Weights of a small GPT-style language model, trained from scratch on English Wikipedia.
Size: 18 layers, width 512, 8 heads of 64, MLP 1344 GeGLU, vocabulary 10844, 67.2M parameters.
Architecture: LayerNorm before each block, rotary positions, untied embeddings, attention and MLP in parallel.
Training: a variant of Muon for these matrices, 1318M tokens, 10056 steps.
MLP neurons of a small language model. Each row is named by its layer, matrix (gate and up: input weights) and neuron, and shows model dimensions 234-329. Each number is 50 + 12 x the weight over its row's rms, rounded and kept within 0 to 99. A neuron's up and down rows have the sign that makes its largest values positive.
A block is one neuron, or neurons of one layer that tend to fire together. After each block is what it responds to, as a language model described it from the Wikipedia text at the highest values.

L14.gate22:37 19 37 56 43 40 46 43 47 49 36 44 58 27 43 61 57 32 45 38 57 60 47 69 37 39 46 51 41 47 44 56 58 55 52 67 35 28 38 41 44 40 66 57 36 46 31 39 44 49 49 57 55 49 45 36 52 54 47 48 61 52 30 39 50 24 45 54 54 51 53 32 77 59 42 44 52 50 64 54 42 60 52 34 61 40 59 46 55 54 30 48 42 49 52 46
L14.up22:69 42 55 25 49 53 61 50 52 70 33 64 57 59 71 44 44 34 66 60 57 43 48 48 33 78 60 56 62 51 56 71 54 47 69 51 51 57 87 73 66 33 48 45 59 45 47 60 47 55 46 43 47 38 73 49 58 54 45 42 39 41 36 28 34 54 53 41 54 55 78 77 57 35 66 49 51 77 62 43 66 46 47 48 62 48 56 51 68 63 45 34 39 62 59 29
L14.gate244:56 64 24 35 56 55 45 65 50 43 53 59 60 57 60 44 67 57 65 85 44 52 38 53 54 71 57 25 60 53 53 49 46 76 58 71 53 39 59 34 57 38 60 53 72 51 60 31 59 51 80 46 55 38 77 55 62 69 37 63 25 57 45 46 40 35 67 43 58 47 56 49 46 44 28 52 58 62 68 58 51 59 37 55 68 52 52 53 47 43 37 62 70 55 43 53
L14.up244:48 62 52 45 55 41 34 60 44 26 51 67 43 66 45 48 56 46 44 67 38 63 44 45 36 31 65 64 41 69 59 44 51 52 68 43 51 63 58 47 51 43 54 36 71 22 60 40 29 41 67 34 68 38 39 25 31 45 51 54 63 34 53 36 53 63 58 32 43 24 34 57 32 69 51 49 34 44 72 60 51 40 57 40 67 48 35 42 52 50 45 42 66 36 58 41
L14.gate440:73 43 56 52 57 24 57 37 33 52 46 53 56 47 58 59 57 55 41 46 55 46 48 49 44 53 23 43 39 41 25 58 49 45 50 47 35 50 76 34 36 37 15 27 47 85 71 60 59 34 62 39 26 48 40 48 54 41 46 55 39 54 49 38 54 48 50 58 61 45 58 29 35 45 51 50 56 41 59 60 46 64 47 37 66 55 49 75 46 44 47 38 38 61 28 52
L14.up440:42 59 58 63 45 48 54 55 46 40 53 24 36 29 52 53 63 39 66 47 44 54 55 72 49 55 57 54 39 65 37 48 50 39 49 19 66 32 45 44 61 37 41 57 41 68 49 39 59 51 40 49 71 49 48 45 49 57 44 56 41 50 51 41 35 45 35 44 46 44 73 56 53 53 52 71 27 57 62 53 59 48 47 49 63 64 53 50 50 39 41 60 47 69 55 25
L14.gate829:78 34 33 51 47 51 32 49 46 56 45 38 44 44 72 31 45 53 46 61 34 35 32 46 49 51 76 49 36 47 43 50 48 63 60 63 70 27 56 63 59 39 53 50 37 52 45 51 42 59 55 45 70 48 62 37 24 67 60 47 65 49 44 23 62 44 60 30 50 72 63 49 50 58 53 52 50 57 41 68 50 47 36 48 46 28 52 38 53 37 32 51 39 62 54 38
L14.up829:45 71 58 74 77 65 52 42 64 75 63 44 66 50 64 43 47 40 40 44 61 61 55 54 29 46 60 56 50 48 41 44 55 42 61 48 38 46 46 76 60 64 47 46 51 59 59 47 51 39 40 56 74 55 46 53 65 65 46 47 45 62 25 48 77 42 57 48 63 27 37 59 42 61 63 65 42 50 53 49 57 53 50 41 48 52 32 66 42 17 57 66 52 51 48 63
L14.gate922:62 48 40 52 39 46 46 72 52 48 67 34 50 53 55 63 60 50 44 66 61 22 44 51 62 71 48 53 59 66 65 29 35 42 56 71 29 53 28 65 32 50 58 69 54 41 51 36 44 63 59 58 46 71 57 56 45 79 41 44 44 44 23 64 62 46 31 59 45 30 55 44 40 49 49 41 51 44 43 66 72 75 62 51 51 51 60 42 51 52 50 47 47 59 47 54
L14.up922:56 51 46 43 58 41 50 62 61 57 32 48 48 54 71 60 51 36 35 46 32 46 52 32 71 54 65 29 44 31 27 56 56 67 62 55 63 57 31 61 58 51 49 55 57 56 26 40 63 53 56 57 54 49 38 33 47 59 58 66 61 63 55 56 25 21 56 37 53 50 45 47 34 68 52 61 45 43 21 27 42 56 39 59 57 77 32 66 49 34 58 34 60 42 49 28
L14.gate948:54 42 48 63 51 43 44 66 30 42 55 71 50 50 34 58 44 44 54 23 60 62 49 51 51 34 43 62 43 30 67 60 68 43 47 47 73 50 46 52 40 47 59 51 41 31 35 66 35 45 46 34 58 50 66 52 44 49 47 64 51 35 47 61 57 64 32 57 50 31 38 46 46 41 61 44 48 58 59 54 62 63 45 38 40 60 69 58 67 46 76 28 38 50 43 54
L14.up948:61 35 59 43 52 56 40 48 52 53 39 42 38 38 32 55 60 52 37 31 47 31 38 71 34 37 49 22 58 48 42 58 46 57 58 46 61 48 34 70 53 53 61 62 50 49 44 58 59 55 48 55 47 56 61 42 48 44 30 27 50 31 42 70 33 45 49 33 43 73 41 55 69 37 44 57 58 59 44 68 66 67 44 61 49 58 68 62 30 49 48 44 21 59 59 22
L14.gate1001:32 60 32 53 47 51 48 32 36 57 59 37 75 62 69 53 59 37 46 79 54 59 60 42 46 56 54 71 66 53 36 51 67 53 55 61 38 58 53 44 41 62 48 63 48 47 60 26 55 31 49 37 50 34 40 55 63 50 49 55 68 54 58 62 51 35 45 54 49 47 59 53 59 60 43 48 30 39 53 39 66 52 36 47 45 43 73 75 53 16 43 31 59 62 63 59
L14.up1001:61 54 45 70 63 50 50 40 62 53 33 56 73 48 57 40 35 54 43 73 36 41 68 40 38 70 44 43 76 46 38 35 60 52 59 43 57 49 39 52 62 53 33 34 60 66 39 58 39 60 76 50 47 46 42 38 63 51 42 59 58 66 61 61 62 16 39 58 43 35 38 54 43 41 68 35 47 39 40 47 66 37 49 28 55 48 40 68 74 48 66 36 42 63 54 38
L14.gate1061:54 33 39 61 49 50 52 61 38 48 43 21 73 46 41 46 63 42 35 49 81 50 44 33 38 71 46 31 54 37 46 48 45 44 39 55 40 33 47 67 37 55 27 28 38 56 52 33 46 62 62 38 72 09 53 43 46 58 38 35 55 43 44 42 48 52 25 42 28 36 61 42 58 56 47 68 31 58 57 57 59 36 53 39 37 34 64 48 50 35 44 35 46 46 58 41
L14.up1061:69 43 68 72 40 55 37 53 50 50 62 49 58 28 46 61 37 42 64 34 46 71 52 38 54 51 66 55 49 44 67 50 39 33 58 48 50 55 46 48 46 48 60 48 42 40 56 54 39 53 67 27 25 44 42 36 59 75 49 41 56 43 33 53 34 44 41 46 35 46 53 42 44 81 51 59 59 51 65 49 47 33 48 34 54 74 71 62 54 62 60 60 37 63 42 36
Responds to: Before numbers and modifiers

L14.gate14:45 59 47 43 38 47 51 51 49 41 51 42 38 53 54 62 54 42 61 61 62 57 38 41 56 34 57 55 52 28 45 45 52 48 63 56 53 46 23 59 44 44 37 67 54 75 52 55 64 64 65 45 43 39 48 28 56 34 51 47 60 35 42 56 52 61 51 82 82 51 49 56 69 51 40 62 45 45 52 66 43 45 43 53 42 57 66 50 42 40 57 56 58 64 46 56
L14.up14:41 52 56 66 69 61 36 63 53 65 51 47 53 55 29 44 63 45 36 37 46 47 37 51 26 56 62 70 47 40 64 54 44 53 56 65 41 42 53 34 43 59 50 53 54 58 38 57 69 58 50 55 56 38 23 71 65 57 28 45 56 50 58 27 60 50 38 27 42 56 41 56 67 64 58 55 36 51 67 79 53 54 40 49 50 56 52 46 45 33 62 48 41 38 79 42
L14.gate35:60 65 33 73 48 46 63 53 38 43 56 34 47 34 34 34 67 45 72 42 59 38 67 55 58 48 67 64 57 62 37 54 57 54 68 46 55 53 48 49 36 35 58 60 54 60 42 36 47 41 52 62 64 46 50 67 50 38 50 52 63 60 50 53 52 37 37 40 47 48 44 63 60 24 37 73 52 66 43 36 40 42 43 53 33 65 56 43 52 39 56 52 59 49 40 67
L14.up35:72 43 55 22 46 59 42 49 40 32 57 52 48 50 67 49 54 68 61 35 50 65 57 60 43 67 60 41 49 47 47 45 68 55 48 84 54 28 48 61 59 43 52 65 45 47 45 38 67 39 54 65 72 59 45 63 45 26 49 42 38 30 60 59 51 50 65 32 69 57 42 60 49 51 34 44 62 64 57 67 59 51 32 51 58 48 59 35 54 44 48 57 58 50 44 53
L14.gate72:48 63 72 41 63 43 34 57 39 52 59 53 52 45 53 57 52 59 59 36 76 59 41 39 42 70 41 62 52 41 26 64 47 46 40 56 28 45 51 65 62 23 46 39 32 45 60 44 40 50 46 50 75 39 66 65 36 54 39 34 49 59 52 61 57 48 42 42 56 64 47 53 54 56 28 47 45 43 69 51 61 49 52 32 36 44 59 24 45 38 43 57 66 50 40 53
L14.up72:63 60 42 40 33 28 43 33 29 64 30 54 54 33 68 64 64 47 50 62 58 64 51 33 62 23 40 60 38 47 51 34 50 55 58 43 51 51 61 36 82 42 51 57 38 54 51 43 46 48 50 66 66 39 46 57 27 42 41 19 38 30 60 51 62 33 53 39 53 58 59 55 69 29 56 38 41 60 52 48 41 47 43 47 50 47 46 22 66 30 52 53 58 50 42 81
L14.gate127:46 65 58 68 21 67 37 36 38 62 62 61 75 51 38 50 41 57 46 41 74 39 53 47 58 49 63 50 44 25 70 66 46 47 66 74 45 65 61 57 72 68 43 54 39 68 53 46 59 37 57 38 41 54 51 40 60 19 33 39 79 46 50 44 51 53 58 62 62 49 67 50 42 43 43 66 48 55 58 35 43 42 51 30 37 50 51 45 65 48 49 35 54 48 35 82
L14.up127:42 39 42 26 43 58 75 31 69 58 37 49 44 55 46 64 49 68 49 47 59 50 49 39 47 42 32 65 43 38 28 46 54 44 58 66 68 39 54 66 52 44 58 49 58 44 33 54 42 46 37 65 43 49 60 51 65 31 66 35 44 56 37 29 49 44 60 42 49 27 38 29 59 41 38 61 59 45 49 63 41 43 63 44 55 32 48 64 49 58 81 53 58 36 59 54
L14.gate627:51 34 62 27 54 39 73 42 62 58 44 31 44 52 61 46 41 55 50 54 54 40 48 40 58 55 40 64 58 37 41 51 43 47 55 61 57 62 57 43 52 26 38 56 36 37 57 34 44 48 39 64 44 60 68 48 27 33 48 34 47 32 49 67 52 35 40 41 33 36 33 72 57 51 42 70 45 54 58 42 47 38 55 55 46 38 46 58 39 67 41 51 34 60 52 44
L14.up627:56 36 38 49 48 44 34 54 73 59 51 41 23 57 45 59 39 57 60 60 35 65 25 61 40 28 59 54 51 65 53 40 37 53 50 42 60 42 48 39 55 24 46 41 62 62 43 49 56 59 52 38 59 43 77 43 72 53 63 46 41 55 65 39 49 67 40 45 45 42 51 59 53 45 59 34 54 62 57 63 57 67 37 45 61 33 42 45 56 47 49 53 46 55 72 61
L14.gate635:65 50 46 56 50 32 51 34 54 47 55 48 62 60 14 44 44 35 43 33 25 15 62 82 36 67 24 55 54 45 47 58 76 56 62 71 58 63 50 62 52 22 55 62 51 51 43 46 41 54 47 58 40 69 64 37 70 21 47 49 46 34 39 67 48 37 51 55 32 48 16 73 50 44 67 53 50 50 40 55 36 57 47 82 47 36 59 49 61 62 35 55 63 62 50 64
L14.up635:89 40 59 33 52 28 52 41 42 35 64 62 51 53 43 47 32 35 43 61 29 36 31 35 56 60 42 35 41 72 57 51 58 57 67 65 48 61 28 48 23 28 61 28 53 51 47 76 75 72 71 72 64 57 67 55 34 60 56 56 57 51 56 49 32 53 65 50 37 55 49 67 54 69 42 61 49 38 39 60 38 40 44 69 41 50 72 40 52 38 32 48 50 49 58 59
L14.gate747:64 64 73 71 30 63 64 33 63 40 39 62 53 51 38 67 47 60 62 54 35 61 50 38 55 54 23 79 63 45 52 56 22 37 40 55 33 44 18 63 59 52 40 62 76 49 28 64 36 65 47 49 45 68 34 59 41 40 51 46 68 46 36 40 70 63 52 48 57 52 36 27 43 41 56 46 51 55 32 45 39 49 73 36 63 53 47 50 38 47 41 56 55 54 44 73
L14.up747:39 38 49 57 54 58 41 59 53 48 53 48 59 56 36 32 58 25 59 54 51 52 57 42 45 26 59 53 54 48 49 50 43 46 77 27 57 54 31 64 63 34 47 49 40 43 27 50 65 53 52 56 37 56 53 58 50 43 54 37 65 35 55 38 55 44 55 38 31 51 41 49 33 47 52 51 50 77 50 48 52 42 75 41 59 54 50 47 64 55 44 52 37 72 64 55
L14.gate1209:41 60 28 61 70 72 40 33 51 24 41 41 64 48 59 61 52 42 67 29 29 53 49 51 36 58 51 59 52 65 48 55 49 43 59 51 48 43 28 46 37 49 64 54 77 50 61 48 35 45 58 54 57 47 43 60 55 66 36 51 57 44 65 58 43 51 59 49 47 31 43 27 42 64 54 63 44 59 58 47 64 44 44 50 69 41 63 33 26 56 52 41 42 54 28 48
L14.up1209:50 33 49 66 56 67 56 22 46 58 35 50 55 59 53 47 28 78 45 58 37 28 54 28 43 54 55 49 49 65 58 39 65 63 51 43 52 43 71 50 59 47 64 70 41 51 33 38 46 54 54 45 44 54 65 65 56 46 26 60 48 49 36 50 48 46 54 50 57 42 49 06 33 26 67 42 44 49 57 51 34 59 28 52 58 34 48 41 40 40 68 58 39 48 53 45
Responds to: Score dashes and fragments

L4.gate218:62 57 64 29 45 40 40 16 41 42 59 31 35 59 60 28 41 43 57 66 25 48 68 38 51 25 83 38 57 44 45 53 37 30 35 52 45 31 73 41 60 54 58 33 55 64 56 61 44 42 68 49 53 58 42 52 45 53 42 64 59 55 26 45 53 37 58 50 73 57 42 49 47 70 47 69 39 67 57 41 45 62 40 41 56 24 37 51 54 55 35 57 43 37 39 60
L4.up218:43 28 63 43 43 41 62 34 45 26 50 46 65 59 65 19 55 40 26 59 43 39 43 42 64 36 68 44 54 44 55 34 29 36 26 53 51 31 55 22 59 44 52 67 52 76 33 50 42 50 54 30 42 38 47 43 43 52 59 39 75 45 42 70 55 44 30 37 62 48 45 57 38 46 62 52 54 50 47 31 46 61 46 67 43 27 57 54 41 46 49 61 42 53 42 44
Responds to: Decade and period tokens

L4.gate590:48 41 61 26 51 44 52 45 55 63 29 27 74 58 47 52 50 73 44 55 66 49 55 47 57 31 60 47 45 31 61 40 71 36 67 46 50 53 45 56 52 48 81 63 62 63 41 39 62 72 59 61 52 46 33 45 66 58 40 55 42 52 33 50 44 59 59 25 47 27 63 59 31 49 31 62 44 45 47 66 40 42 68 53 60 50 61 50 33 33 64 54 53 50 47 57
L4.up590:42 44 42 49 39 39 24 61 49 44 52 25 45 53 88 73 65 60 44 43 38 43 69 70 44 48 36 53 62 56 45 61 34 39 39 87 43 67 40 52 54 36 47 45 50 52 56 45 58 50 57 69 19 43 40 53 48 46 42 50 56 54 71 57 55 32 43 58 50 41 55 71 53 33 38 38 46 42 38 55 63 47 67 63 34 45 42 58 42 51 71 54 69 33 38 58
Responds to: Noun after "the"